Weights of a small transformer language model: 13 layers, rotary positions.
MLP neurons of a small language model. Each row is named by its layer, matrix (gate and up: input weights; down: output weights) and neuron, and shows model dimensions 368-495. Each number is 128 + 24 x the weight over its row's rms, rounded and kept within 0 to 255. Numbers have three digits each. A neuron's up and down rows have the sign that makes its largest values positive.
After each neuron's rows, "fires in" lists the words (lower case) most often at its 100 highest values on Wikipedia text that the model never trained on; "fires before" lists the tokens most often just after its 100 highest values on Wikipedia text that the model never trained on.

L8.gate175:158139102117097131120089127125138121099127059092102126073152133121110146180171127135132110130132120131131099081139178177112176126134155103124137120121136100115129145135171142110128132112119141122102140095203139158104121133143139090200136150105101173109097166115115115130126093148130102124118127128151131150126145115167111130106102163114165108179108110114139099123113125130155116148104
L8.up175:080135130091173167123132133204164112113134150120124151089104148113173124133136099126090099085137135137137095098111175127134119157096128101124176110135120119132156151121101083139125129167169111114152128113143097146147121153102120084131119135132141117113137144126101145181127118111101116119175103121122131118112146143095135119120117116168129142131092163089101134093159102143159119076109
L8.down175:157154142129107172120128119128096116131122129129162125157108151108121109133142137113150146147161126153126117118150114185170127119148135126169179145172090092118157090155110162116119128106132132140169116070159130142110126099114130134173123147176141114152141107125131130096088136118156148088141141135132116145129123132115135108114156131089091154124136132124128123121107100119151132105123
fires in: "to", "of", "for", "with"
fires before: " the", " his", " be"

L2.gate503:081124186152138113102120119144150162117099151160146130118092106146100175135091136153160115107146101129085157184125139153123103139160140110105123124110122160091124134152104129098130123089117146130128125109150131079130119147114118117148171117086135127107163122127127140056125137139145087148125133125117127153103155159145113127165113132113139139183077136080120106126153125116149130132126
L2.up503:075085190133142139113136104106127092144092148143129136134129108129124144154115106097143135114113150143137128177109136175135096097110149139127111125166106127088116123093087117151108144094110147124112127108125121102167123131099132146119169119147114125138142095125147133096127139141134173157090093114137151140136162097187100147133089095144130124150136132112118138138103086115106121120117
L2.down503:138130135175151111091108139132133110121167143076164152098134110119107141152125148111111121107130120127119145133157111134105119146093139108139141129151108106100173134141160097144128139128137134127104147148158142106109120141097120118140138152149098150114167131154160146125097130140151129167119126135101123127132133137101172071138186188135115126087145176133137110106130079151094135144140
fires in: "1", "one", "1ª"
fires before: " |", "ª", " of"

L6.gate73:160109205158124133087119162138130124142154162124105125107154154100137178153093145114104128104162158107147174079091130106115159161133171117129096100109118107137086110149098133179146129124149150135123150163104106115147112122097128113127112164155154150134186119164147124078131127121108126154164066139153128102120122173106148175106138141162165133100128161094112143067070085122090105127107
L6.up73:098104116153121113110086145107158084161127150131107130095161131135115150141134134116128171125132184155123112142095140145137130166144162072117144099117113093108140099134129111139104106130163144128141144096117157088124169188115154101139076150110127121121144094158124096121096117133174133165165140155120144117162091133085148104074104153143134119079140159134120162150113136098123157145149
L6.down73:181129129131123117121114112115149138077128105144129120102123128166174155140099086119115172169188113154162167130072127118116106131163134139087130120068107125140155129092099141115108147118099166123111090091112105149140167111090110147126147139099127138137108171114143118144115131129152123130113128143142101166120138105113161117109151142116166123157117126143050124090124130118105150137113
fires in: "to", "of", "by", "with", "following", "from"
fires before: " the", " a", " his"

L2.gate117:153145147065153148123099147140155121145105100166106109102155110130120128123127137142096139157116107087140154145145102128138139078146148128166125132111133131128096168105117147124118141131153120125129152140177114092121134136119122114139148075137119094126088141157122146068111127157138108137142140100088149117123097167140118128117115131130129143129104119155186118144107099133143145086092
L2.up117:101111106109157123153143158119157127140127122145132121096118098097072158117177054209140097098210110143177100162179183125159174140126145148122110120099112128128104130076144117163164097083122155144163106112071121081135095147150149114091132177132148129129095122116068148130140114115176187103109131140139163153081120106125140150140129160170116123144141122140138129073109081127137151161161
L2.down117:127144171120127128126092114138131091133144119077174142134119113154122111143117106090121111150088104123136148112128095100136128093080159079127150135130163149136113094154136117112113166165161106118137121109138084100111135086119100123094137106156108111123098124107143138145094141129127065129156060141114089131151118153138153070123104090087106126073131146122140145118146132150144120140124
fires in: "it", "they", "he", "a"
fires before: " is", " was", " has", " are"

L5.gate768:136147140126155134114127134167106235093084127112115133103135130088097119134077117109117160144151167130089134083122112151100106117143134109135087109138120177118121109134103136151150154151144123134139115144083145151126125109128125145099133109137115134107157092134116097104144149122123126141145133148102156136150149092153088129151149105112145110093163126158099106089124100105161121083117
L5.up768:156093130136122112087104157143119213122123122136124155120143122152144163136034100130129182147121157157133079123087099132124104135126123124120112143113138106124135167107165133113111146141101094114142132126129157159140138159078105107142107125152199139100169115095133105121133090120123111144129144145140124145091163159138144145150141100127124163078178120196163124101090148098119128132082
L5.down768:147119168101142134129162151153145182134151159077131133127139126129112123109101099176110142152147113128164133129146110144155106115089154119109127108138108150179101122125110161112130157121181108138121119122121134126150142164080120095161168124121155120121122095186052094141066157119116130126139119128126152158166136080132073135113152111138112124075121131131132128114179119148116160130109
fires in: "of", "into", "enter", "following"
fires before: " the", " season", " a", " his", "agan", " RT"

L2.gate848:115158121151177120134121156109164112149107112142160172117096133157148120091120137139124144143165134089118114119162134136176155107137126143137112120122098143133111143124103157155160159093162103167127132174106104141172151114134109117121170126100116133132119143123122089132173127142157084152185145110093116105156116170137095066115159128107127151119138125155134104134130192134138148104161
L2.up848:135093173117140113164137128102155126152115072139123163095110117133130134117146098118125062170144134129129144111105104119139127134077151149137151143104173158128144132165139126120149103125181129165123123157116102119137110122119131129161109049125123138140139131144076110130156112185122086118158124082145124138156107150115169134138129101153138126110101160113148147097157123117147131100121
L2.down848:122104123111152139129135154103099115100143132144160095098148077115135121092119124094136094192152124116168134116153107151125121118116138125129112124105133102131120135145119139130132145087187140133119133132142156118159130159117172151132115132143102131138103121141121116101129123149171078130129149135146127111131142154169111130140129126120140134165088130117139136099154120124103087062098
fires in: "history", "career", "life", "biography"
fires before: "\n", " ==", " and"

L2.gate268:139103120129130143129162090130146112124119146138079107167146102136132128130156155167143154114152110129141080128139142146083139116126131123148116081114103112120156121100103138114131133130108178115144125183117076116144140159149162124163122120153129126181116155121125121132157158147135152134133129139089193111124125125140120116119136117117131150119071120138119064084094145103148110127143
L2.up268:121100106134174107108126140137111146120127134105086131160158117135109140148140179121156134120152134135123131109157134122111085129098164078098157094119107098163143163075109096127139099073105158113145145126138150128117139160102108147089070127131118149142110155159084143137142159128151166142090117139091146093121130137186162129121128079117161095187131130130128103065133134161135121098134
L2.down268:116114126147138149099139127097109128112151125118155131141129106129083135115101135107158151127131139123177112157153120122066194133126131112163120147157123104120140130136149110138177163082113129144159149135160127143162130097100122154104135170135137143128116124147091162102168149117192141143136137101115150116130110112129122126109121107150080145061163133082118107134123109171106154096103
fires in: "0", "other", "1"
fires before: " |", " had"

L2.gate73:147145161091081140135102170135134115135148134163141168142115120143136111169081164177103129089142084137142151117123153145143152132171122122109121172087090087095165130156129143145135127108134136142122157146088114131154136116121096123079095133144134139198146114134151120103152137133126100128106129146164080190144119106121137123139136154145102167120151103099082130076127118084162129108137
L2.up73:146100154133084156119117099144133102117137145116109125112112122114098090132141136139072098116119142155135127095127158122115141103092139146119109160150106122132153131157109132070130110160076154127098139151114085131128128155179125051103129154106117134147139122127132131136121086120173087145133085162121119118150120073151155144126114120142121118148113110157139158077129126100142151124116
L2.down73:116089090154073181119114123120154111130157110138191145102114105104092136102120121147109146089136113135151114132138092141140130103152139150156124144125112126125118144123140104121128110105112131170134116123103108178129143124090113166117113118110131135134179128126130135146150164129154109143131101138131115119137107174132117158086065123154155128116167126111066154108147182088098130134125
fires in: "of", "among"
fires before: " the", " his", " them", " whom"

L6.gate427:152120072154133116135133131114133141154157133107140180137129153170129151159137122170150087124139072094089089154158128102118124103123113118140104121068107137089161110100099130118139145130129145100144100131149137131104086104144111117140118129153100138092129086112128126129125124159137155151105088109146143071125165073137155122116100132133141164152120156123180093193100147086146105144179
L6.up427:135126155136152095162103136123135135156133127078104135129112144115119099173111142116152137138135112110110152084141133123165089081088144094144103136128131131101112123093120124095113106121135123102133103085150129145146181109128171116141132177097091140148112161070135108157127135149103101171139095130087106118098116142179057170139128110107097169130118158167125111124098112124098142108132
L6.down427:113087142161157142140153090149142105107145105137102122123148132095100139126125104134130090127120136108113148076139132126147204143157085131153156140132123125129108141133140136123141089131121128109140145159128147121070151086094137118110154144145135170181130122162142100138120172080137164140135112105138117152119093105077129138180137096135160144156135099144126144122206186159105093110158
fires in: "there", "it"
fires before: " is", " are", " was", " were", " been"

L2.gate889:097169158121125069151133152129095127158130093119102157103099161152110125109147107171106097058118146114090142090098148170182114134188141124166192097109097139104146101125111149152105124123105090136138154115105105145144154140107124129147112113124121106121142106144138110144119111152109141156070147162111158153188124119100160145148096155110099153133114156116111158141158120099101139134120
L2.up889:131185151181093080132133122106137107174141086109131087166128103148107123114134114126165101133149142118105137127168104171211123148107148099143111139110138133143124160097135110139106132093166092140171175123131133134179134130128136164132099147114124145097134097144101155147128153161152145141134128171079117164140179141110147129140059158148133111114118088127142166147124109122169110136130
L2.down889:136124190119126116095137138109112157173144121129159130133124171143108105142139111147098127129116132104149133148146168129144156107176141125153151092133144106116113104128128145121089143143126103150181143129138145105172115126110140138131126074133128109140117126161084114159107111157148112132098166145157148137102160128090151139109120145132105175115094111120168176147109129128084117137105
fires in: "1", "0", "3", "arrived", "2"
fires before: " |", " in", " to"

L6.gate1:094106154142118132111126119134098142099123130143112101184131109146117135150143141169156070137159123099134083137154134104122108129137166107067118132132130098142087101108145150141125153130176152093131120128105105094081122147124088149137134129127113131117102118133158161107121175111129124168135135108105133120154131124122143146105153135115122088089180117049137139125134145190123090142136
L6.up1:135102150105128080089144102141152131180128121171123112137145102141168134133122112089138128140149164131157136117111124128100150141111104185087097116161148116163101111171128110105108152147127096117116148168110096141119178123136105120143171104130144096169108098103149169156110122148150091106129098157165135141162146123125154131138147125130119124151110135110108139104109152137137085140137
L6.down1:104093130141095139132182105093132143114159093160119122147136080140113083140135153100121125141084178126119158172112110131140152103126117126119112122085140128161092082135122145145113150100123110131143149148121105113117165102137116092142129090120096152119106096112150145097118146103142177072137176140129172116125126140118180106120123105075105144098112131142083143089083150139142140110146
fires in: "united", "and", "american"
fires before: " States", " States.", " States,"

L10.gate563:136127106131156111117129136150141121136126123108121103116114127136131124168077144110072126158160096086105141160132106115102188148098206110114141096109116090115078115147103144117120140159118119122153129124103113105124144104107117142094129169120098150119111155143120138123145144122101185127116103115129130117126098120127139136106133080141136113116103113106128175141119122107117110146121
L10.up563:118153138123122154156101086128160115113099141139159117131143124145116167120158093083086099156127061130108118129165125107152095141115116137165109120148147153112124108133117142128144180128120135133145102133174120130121123136118147134125119134175129143103137129070089140098149149109099135160095104059096098143118122133126088120134138111111133136166072164083130151120150113147126148134135
L10.down563:142122088091143149110157131155102119116110078089111090149119112118132042138138145174154110115147117145104129109120129113132133128108111158105108159137113084085130113124147131124089146148131128115141131156110135113119114123124104123135146122144172159144125149171103130114127114192147148127113085087102153170092153086159115119140098089098112099146138156128113107106152092124107141151139
fires in: "he", "who", "it", "she", "shue"
fires before: " was", " is", " played", " has", " served", " also"

L8.gate1112:167110146102159095115122116126142118188166152151110118152155139093113148116084169096103084156121099130081097104164107103118140148148082160121155143131113109147154134144088129107153137176076135090069096135094116160109114102148128111138130122107119137121138115127125110118104105166154115112153116147133103125137161104146124159167149112092138117131129101092146127147150155120090151114090
L8.up1112:143149187123138107139101104143169111154112176167171131182162115110115144134108126123093136174155118149149097128139130160121136135087108105124167116152114138155178155110162158127129124163147082138125146153118124089121109157132133122122141096125168094115131122104083108129150162115131139145118112115167188130099127105129105173080130143094141122126138126131126140117160118105132179150108
L8.down1112:133110121109162110135149099155130140131134147120140154141158118124082130108160101106150131130152181104187123086107153180147097099106084114127112140163103169127148159097110103123178154163183161164141147125109116110131129080096156174088105122150127073128116157109125122092141142093123123142148134117137127110125127152132123074145097101144125145115095130114127098117106127115129167129101
fires in: "as", "became", "becoming", "elected", "be", "to"
fires before: " the", " a", " its", " as", " one"

L8.gate1262:128184125150100152145123124112114108155116158115136143136142076139143120127141182137139100130112151139120121161167105156130105118125127129124128117124109081167107151153102152103143134175101149138141127127153082155088174126124143162158115067135128134144122175138142122092106150118141149156119146106151126122144113132103144138133164121137137121156099150130153137146129123116119173159120
L8.up1262:108152143092143136177146127158085087125152107096116138111163083183129087118129150165115139108131162094087153137116112142156109134127096087136120164119131082125166139144118104161150135172098121139102142113122162140147166146153125146182146147148173121140083116160134125114096111121103103099137080147075136136134134124165109105118172053114155157161115132104117157190118139122148102127133
L8.down1262:169126163108095122129150103128159090146178094136118129179104104106131064098122174127114109101141160102104094178146120112086102139137096120169157115142145139130122142109133111103114106115093137120148141120131094075111116156136122167117107154124113088120117114139120101095116097137118150164145128119143120105161118129140176137131099116141159109143110157154156097103138068164103164127107
fires in: "served", "worked", "work", "competed"
fires before: " as", " in", " for", " on", " the", " with"

L7.gate1071:146122149117107124123153136118100136138121096132111091101085097101135173145128120196107102049107186144143160085088148168091142165130123091123105115163108152119136076162131108105169170166150132097074130101108149147126125132125159159129129121122123110144117136099112097168145147109114141135096173160105162125123121132125159113132119145151155140190163125120133113085120151113084141128127
L7.up1071:140158102083071158155158078186139117125156174114132114138126136128139140100078121179092124150116146171155104102124170102126078136115110090117141130044135124150124117143134131141107131150145113114144126093182155165122129123116158066091108112119126158115146113100088098106160126141134145158145124129128103117159112147133117131128149111107141141147137134125127163154135144102135127154140
L7.down1071:097103116144111159155153152136135150090099111166158126115122115077115117139082139132134165119131148132119137122172097133183155131116167118137156132163133137150130131102156114120154125132119153167111077118143133214137125123119183133151145166174133132115116120131122126089111115107106131126118176151116126149169124135120115159140076149151098121137131094113100104111129147118151121138160
fires in: "of", "for"
fires before: " the", " its", " them", " Romania"

L5.gate1050:124098145126108121148161100114090109098145136102147147127164088146135111125095120111169146158108131121111132158144180109098137140092145121103117177123099156124123145097108118105167176121094118139119126122133110128147137091090124106151109139149113157146126121100117093159159131119143126149099169130146114110133083116153137131138121143096129142155124157169142135152124130093142124122054
L5.up1050:144101159107135131126119120161099134119139112152139135142198106181156111116125118157128171091137148125127102121088146111104112129091104111131113118135116134142149146148132147133095143171068135168091144138097112119119130069133163109112102136171136129102111093134136089118118149119128111124104147079127135140105087101101097112150139124148156110090116151110159163113155138134113107109126
L5.down1050:185163121122157135131131080165106131155131135112127134119151116123135114118150147091130133096134107126139111135135153131150127136131166115132087149122098159143126133066107117100162141120121102133155115135130139099129145102105103111141163130150128161154149077168086130149116111122129163125086168126074137145079135110132117109147122123110114140088103153132135112138143100113133139127115
fires in: "as"
fires before: " a", " the", " an", " well", " its"

L5.gate797:120139103145097144155092184122155121135160112125162149135098127157125137107117134138134098119100150123109104127163127137140140136161118101066163169123145103147126102140143139103123133189139141109134139127141123086108106100124135165129145135098156154165131102151111098090119123117137140136168090134129115143147137136100106129132125146127146138126144138062091113098145133112151123102134
L5.up797:109143153118123120114132123151121124135146172112170133097078136150151119118137136139138123133209144101127120172145116127109096153163139121151115083112174151108116138153167111152096116089155093143099124168138129105110111099119126155140099134135117149125116077100143130116105114115098138132111132132138133088145138085130131140088126146087101111127107166134121120129143139120142158144141
L5.down797:106108154094141138139109118124116102117133157128106122130147109134106110133085120115099109118154127140126138102101114153135116142176150122104131157113114130131134126099094131150141147091126153131134093173104124127120170123166130143134115176126126110160136136090171083101116151115104114152092163094126125122091144174132118075149116129117115118120145135094093139107103118104104132150099
fires in: "that", "when", "where", "announced"
fires before: " he", " the", " it", " she", " that", " they"

L8.gate421:168171157125056109134139155115136100075092125149087119135168103088120105168125095108081086135113064121133125154131148111130111115119118092104096096137112121119159173080159134144129124130105101106128122157124068085141136123137154158148135127131097156124119100131138102140120109209149134105163118140141138147155115118131096151136115138131159147141131156159116116159089138142148114106141
L8.up421:121112130150140166150105130146107136125117077098130166117166142130134126141109106142198107116110148137098118109141111130152147137134141139129106147162103135137153145078118097110078168128120141143140100125148118098132113142125133122161113168147115104120145110163084107135115113143127110149060138101133165152164132137131154087089071109113151115125152132137124114112095108134145089115115
L8.down421:121157109130195104138117118100146118129112125134125132124099136100129136087112130132155120155104103112107147165151088092139130156110112147091093137167119117144145130140113123138173123169144116122155086131103153128110107125119180127114136099155108128145152121139128151143146125104158141132116142133084137145082112169101152121098089155128144123115086130104141120157162115175098122102151
fires in: "it", "there", "such"
fires before: " as", " is", " was", " were", " are", " has"

L2.gate1120:078118137166101153132124113117147114112133122138102157114127128142122131116149117143124107082147113116111156137103099130127117150140141092155099127106164131134168095122135138154105098124128163172091126151145109112073117113123164167104121106136127104125102151156124157096095182131095144140160112114141128144098115135175136147077074150104108115114134082079123081101158131097113138112115
L2.up1120:108103122134164156144138114130158095095081144104147069116131137148120158091149160105101103129155170100108131129128173118062120109111137102124104121158095121135136133082141136148120119132134135151121072119131124162135145112134090131080104118136136178166155096106151110120120130154140122116150191099126142126080111137104136159166119142089141145140122114161131105097106102127126135102146
L2.down1120:070104087111130157112125151156160121119095164088154132153156130167124114101155194145121084130110112145103151101125167132126087150111135115145083149084113089141131131086164075160129110124133155161117096104134080143155139113154098118147083165128133166175106094113161153135132131128128121109137164098136117131104120135112097110139146144071129130158119160136143129133105106124108134092172
fires in: "united", "federal", "s", "switzerland"
fires before: " States", " States.", " States,", " Kingdom"

L10.gate800:146114135144123150118118108145140128149139172141106111123138094149095081138151138161147147129108158141107133145129165097159120112152172089170143125107128135143145147096143152165155106164152128118129135116135166140170119107124102119118156134075173075116135139183147106176109129066111131123174105129133172124185095113101136111110124124134130091133116106109085137123088146119121152120077
L10.up800:112130124154125116115145135080188134188116141151114089133125118099147191144114130098089122105153148141132117093134084111117126149156103150099156140119109108125116091154131128138167145149064116113115164119139140109184127110091125120138078134152124143121118162142119147138128147120166141118139115165159110123136151136117163156110120085107101138073130114138121088131129097117126127179163
L10.down800:075108109137085087126124102116145146109132118140137123089121181088134136074079113121131144139152140153124128149143118166138109127179120112116095087109119088105145074099097127160092121124129130131154156141111127123108122172105129090154106114130107131100145154148142123098145119075146126148152145130116109162146137174128126109123151144115148163135131140122125129077135155118118176136144
fires in: "of", "through"
fires before: " the", " his", " them"

L5.gate191:089113137111135125101113127142137113150108156115117131145122097103129158115148110109138141149121159087088123114165151161137155087151112112168126125127143108140165115162098124112121152128096136143151130195108072131152088139121167119163141146153156113093163140123126150104115166118130138105130122128090128090158132084121117158114130123142098155106081097144126108135136111147144177130143
L5.up191:127103077082206136159149158118112132156153135132101097133115112124112094122157118111130137117108140144122126112130153099105098144163146118137158166092144083073099121141115143079129177151126068166161141093101146108105132129142060140131123139148118125168095089154114124150121139112134123123102118132119085143102105138152105104111121116147134171081117120090106128124117137119153147115162
L5.down191:130124127145148105168171162113144104138138144120107111128097154150131134109129115143126099120145121108130139168090114142193121095129156139132114162128151101176131082151146199129166126139148140112090119103167133158163160121130129110113141125124112118143158148102115100110123116143142142111112135134148088110089120115138116134121134160168085136104124093153146183069119119148169074152141
fires in: "31", "32", "36", "28", "30", "29"
fires before: " |", ".8", ".3", "'", ".1"

L7.gate462:106135116145099138105120148152117129108182155118096132157162142119158150151095108129120158140111180109144137148095126110129102171122111105113127113159138160127128147154139139126171110168128141126142121149141134194145149097101099149107100139117151111141082104120153089161143160104132088117115107174144113104150134113093152138113154195121084106159118138154093107098106114129138164135135
L7.up462:117115126116072167133182116130171105149136134147125099147151165151125158142115136100135130118122117139115129136123112051125130145080147086115123088116099098103150121111145145076110185072130160152120164151147127106151131105077132120115185150192166106096126126101124113165129073083155130118149140141181173112161126113090121085078131124137178111148116143087124121126103124113122148091097
L7.down462:115116134160108136146179110107147098115174115137128141094107147148097110102099160095161140074155164133118164130131084132110125120124153115188099117109097138143118076135148154103119094144107110148142127156139135218132153126107092172114156091123174137132132100114157134128134088102154131176106160131181126111145146123140094155131095136117111139137150156124168153124124126075117069137135
fires in: "in", "from", "of", "on"
fires before: " the", " his", " their", " this", " a", " an"

L6.gate700:170146158155109128172115127149195153158141158098129168127101109098117152129145091124086122166158146103145115141151084094136115110114092120127115148204086164126142110107116093099127171135128125168165161121141124190177171091083122128123120145140131133095134144172133119141127140108148121120141120158127145091084105138125121148141120145187135143165130147124113138122101128125056129094113
L6.up700:088102130111124078099147133135112180132137097154111146131114146142152109135132130119138126099109118121143135075125121155140130125093143163110074116094098134109185145114106145134117146130118139144136135124105119139141139155104080146164115138143126135132125108144146112107094144127145184157096136152115154132125120132146137144110152115103140137095108110109155154105138107123096118118177
L6.down700:140128118128115154126135169099136130120127168147124142176133113140093120133151121089095130138122144188146136106147172181148076115116129117128111134155100135143117111137154123140138123121169118127117139159136124120132141125139109113148124139111121141154146119121119114149102075163150112089140135126135122178168103135096158156095115106189174111133122157096096145064143183140129081156094
fires in: "of", "the"
fires before: " the", " their", " his", " them"

L2.gate169:131129057161146147077159161133115124110159130171099087099118099117083146096129160120148123114122139133131139107198130130137120101113129170129137124101105128127122135123107128125082123109099124095166168072120081146152143120118119159102082128141122128116104148131152136147148128110128119161101126140105148110106124153165104152150119132110151165110146137120134089119133121102126140092165
L2.up169:095137143164143173142116131133142122152123132145135106114147109121112163104151164098141120117132102106114152109186129145142135092116153127153164101141118133114163153090112094135108162127173140114106126116088108144130173137098172167125126209152107165136138110133148136122162131107104141137101116152129132132120066086145142137087133180129147169124166159136137113122106124158152130110131
L2.down169:136062143162127112116124117150130142148186125116113165122120094142122103116109150126120169075132123090128114117123094128124107144116123135170135095122129110127108148162138136092117082117166122127143152119127137102128152122132083124139127117130136097122114145152089126119164111160153107139126092140126131127120126165110134101124105073153124080133154089117119116061142103135110129108112
fires in: "1", "no", "2", "1ª"
fires before: " |", "ª", " (1)"

L7.gate374:180109131125081083126148117117119154096087105075117128122130145138140141107075075093125169099088106159117152142122146151108138059095098145137157146143133099145104138168123128107117129178108124093123177118141128143142141140177100119154076122102069086134073133160151104118103121123107124100126111114112112102105133130129144151138114137114128127133141081089123121115119144104146121124105
L7.up374:141130157097114094102139101151092128102079163104119157111142106117165116159119124100145130140086097134103116135136112144098114141119149142157138158121082185104123143150160144138092130147105141150131143128109131130212101133134146121112135119156133129143153131155166091144118136135136139129151148127116129144112099159163157155142109096118119118141067078101158100096146112124128152132104
L7.down374:147136132129180137094133180144114132137149127135139124141087172090139108141134114096139136025155151139133138109164141161109138115129163130137093135122119104123145150130145123132155127125155098107116144116111127161118127156133138130145131132113113156144168086156092111111112136183174155163140129139136119153106144122166097113145096129137161081129167143131109172162135129126126136118122
fires in: "of", "at", "into", "to", "the", "on"
fires before: " the"

L2.gate1234:140173099102105122146130090161119112112086089110117127128156104096136096121168159125105097110103116140139137100142112149159113126095115072091127155077149144127133124169148105151131134097165140119131138081115138153101128105157157149082159096096097080103162118106121179123081115138114129144176096111115092169101135093119134149133156151117109186129117118146099102167153166099089141136135
L2.up1234:106172152150122084156127106115162107153115130162139121145136143100131091108126152116105101143170120111137145162132129118160123082091096114139103103131170140147137129196134122112147121142096129092106109106128177126115128133120122120126143075103104107105127146136115121119123113178085171084146117132190113158119090173133145098139170160112125148102105105164105195143142133114117142150098
L2.down1234:121156107091130124143147097135130101110142110154109151116127123098124148105132140122157090128167138140129096149164081162166099117146114146092136139093119141106156152155148091142153107078141165122152167066150129133124137137159133136086167092121136115126151121146145161134092159160124126128127146128136152138138138095125126111140130081090113178114160107137155102171099142146096127134140
fires in: "due", "according", "supposed", "thought", "said", "related"
fires before: " to", " in", " of"

L2.gate706:128104131117149138144079092094137087114149098163118112114145132169094112123132104156156133059142129119128149120095162125158090141139102146143147115109136147137157075106174089190116110105138176114140146107065146128146146098135117120114112107081140071118129136122146123148198111132113119130123163131139153139149149135119120117127139138156157156130124122141147123149122128143129139107154
L2.up706:133112169162188109147136093138129107095122129173137112087119092126135140127098121120116092123131130121103103162122116130095096132146111154124109072084082124104153142116127121174151187141116189164150122113134139190136114116131118106097099150100129159130104115149103127141187142122151149160103139103146150173128146110124139134119135124106110136102110159133133118154131112157110090161142
L2.down706:132130157095111122164158132177111123113138144181129153130157106142183116178123159188105122120154137155142135138128096120104076136162095088149146150114118082152100095109145127184142127175108131138146162087149153110160104080114147131119082153148130115122185186125151118156137131113102109128110105120111126142120172146122121105120122138102120123079093164150104127136142123161144109160106
fires in: "1", "8", "6", "9", "2", "0"
fires before: " |", "0%", " m/s)", " million", " in)"

L7.gate386:092120174124148139114111138095119140155108187130155138143119133120175139134127128105158142092128129121094121159145142137129126106097116159159109133186151143162107140156083175103116171148083158131163088132103115144149143120139145126103137150115173127116110077115152112107142120143113110129097097139123137095146135091140117113108113118134141144100074095139116140139126174116114106127078
L7.up386:137110129120123135087154139129121136154097154135133142136100090101126146155117144121115121143118087116128153095152166160145138187135143141143121146151114164114099164081072152111104140106119107129137144148120110149151130099142152144128151124114132080113165121156160115089102174104141101122103103140052142136118133112114103139149153092123148111061123150144112134134148178094151121122137
L7.down386:137091131155095131156138149127099094150128081120121104104117081109134103099111160148114136144137129153152123118111133179116108109117149155118177147118157147115153140121177155112144135094133159127122147172131135116118133120127124169136148145165124113134147091152121114108115080126131154109105131096140168097103136122135147117141103133144098111118133125141111134109158165122111168097111
fires in: "was", "built", "written", "and", "released"
fires before: " in", " by", " for", " on"

L5.gate559:123128119132126148122108134130112138176134149161128130089167134151105077113130150121101093155123155130112096115123141145178133101128112122111120114107140107103139183127150126089168182121121123117100144181110114134123159083106105124055108132134181126160095135118133146124113155135150146132162144140100114125124099130130163131173117174134111123130117114135134091150133134098138142120152
L5.up559:154138140148165141174085126146113146153123116133152118104142145138110072178094118139115122129147121090145112072128122167167128133151093133083162146120140099117100138138109166132146117136143142173105124118135139121143134114072127118143133133115148112090101121100168126124134183147145145116147119133094089149123130120138154195086152139098138176119140152095103111137149130092161132166154
L5.down559:123138089157113108128160124121079133094174116129152132125149136161112129129136110111130148118152138126134101108124166149168093126134106099113137098106110141098108131141122165130135149128157170155136142171116107140159097125145133115118139148145122189102143149129123099127087130106117107152090118113163107141149118150126137150097106139165141168149166132094159151149124126126118126143134
fires in: "of", "among"
fires before: " the", " his", " them"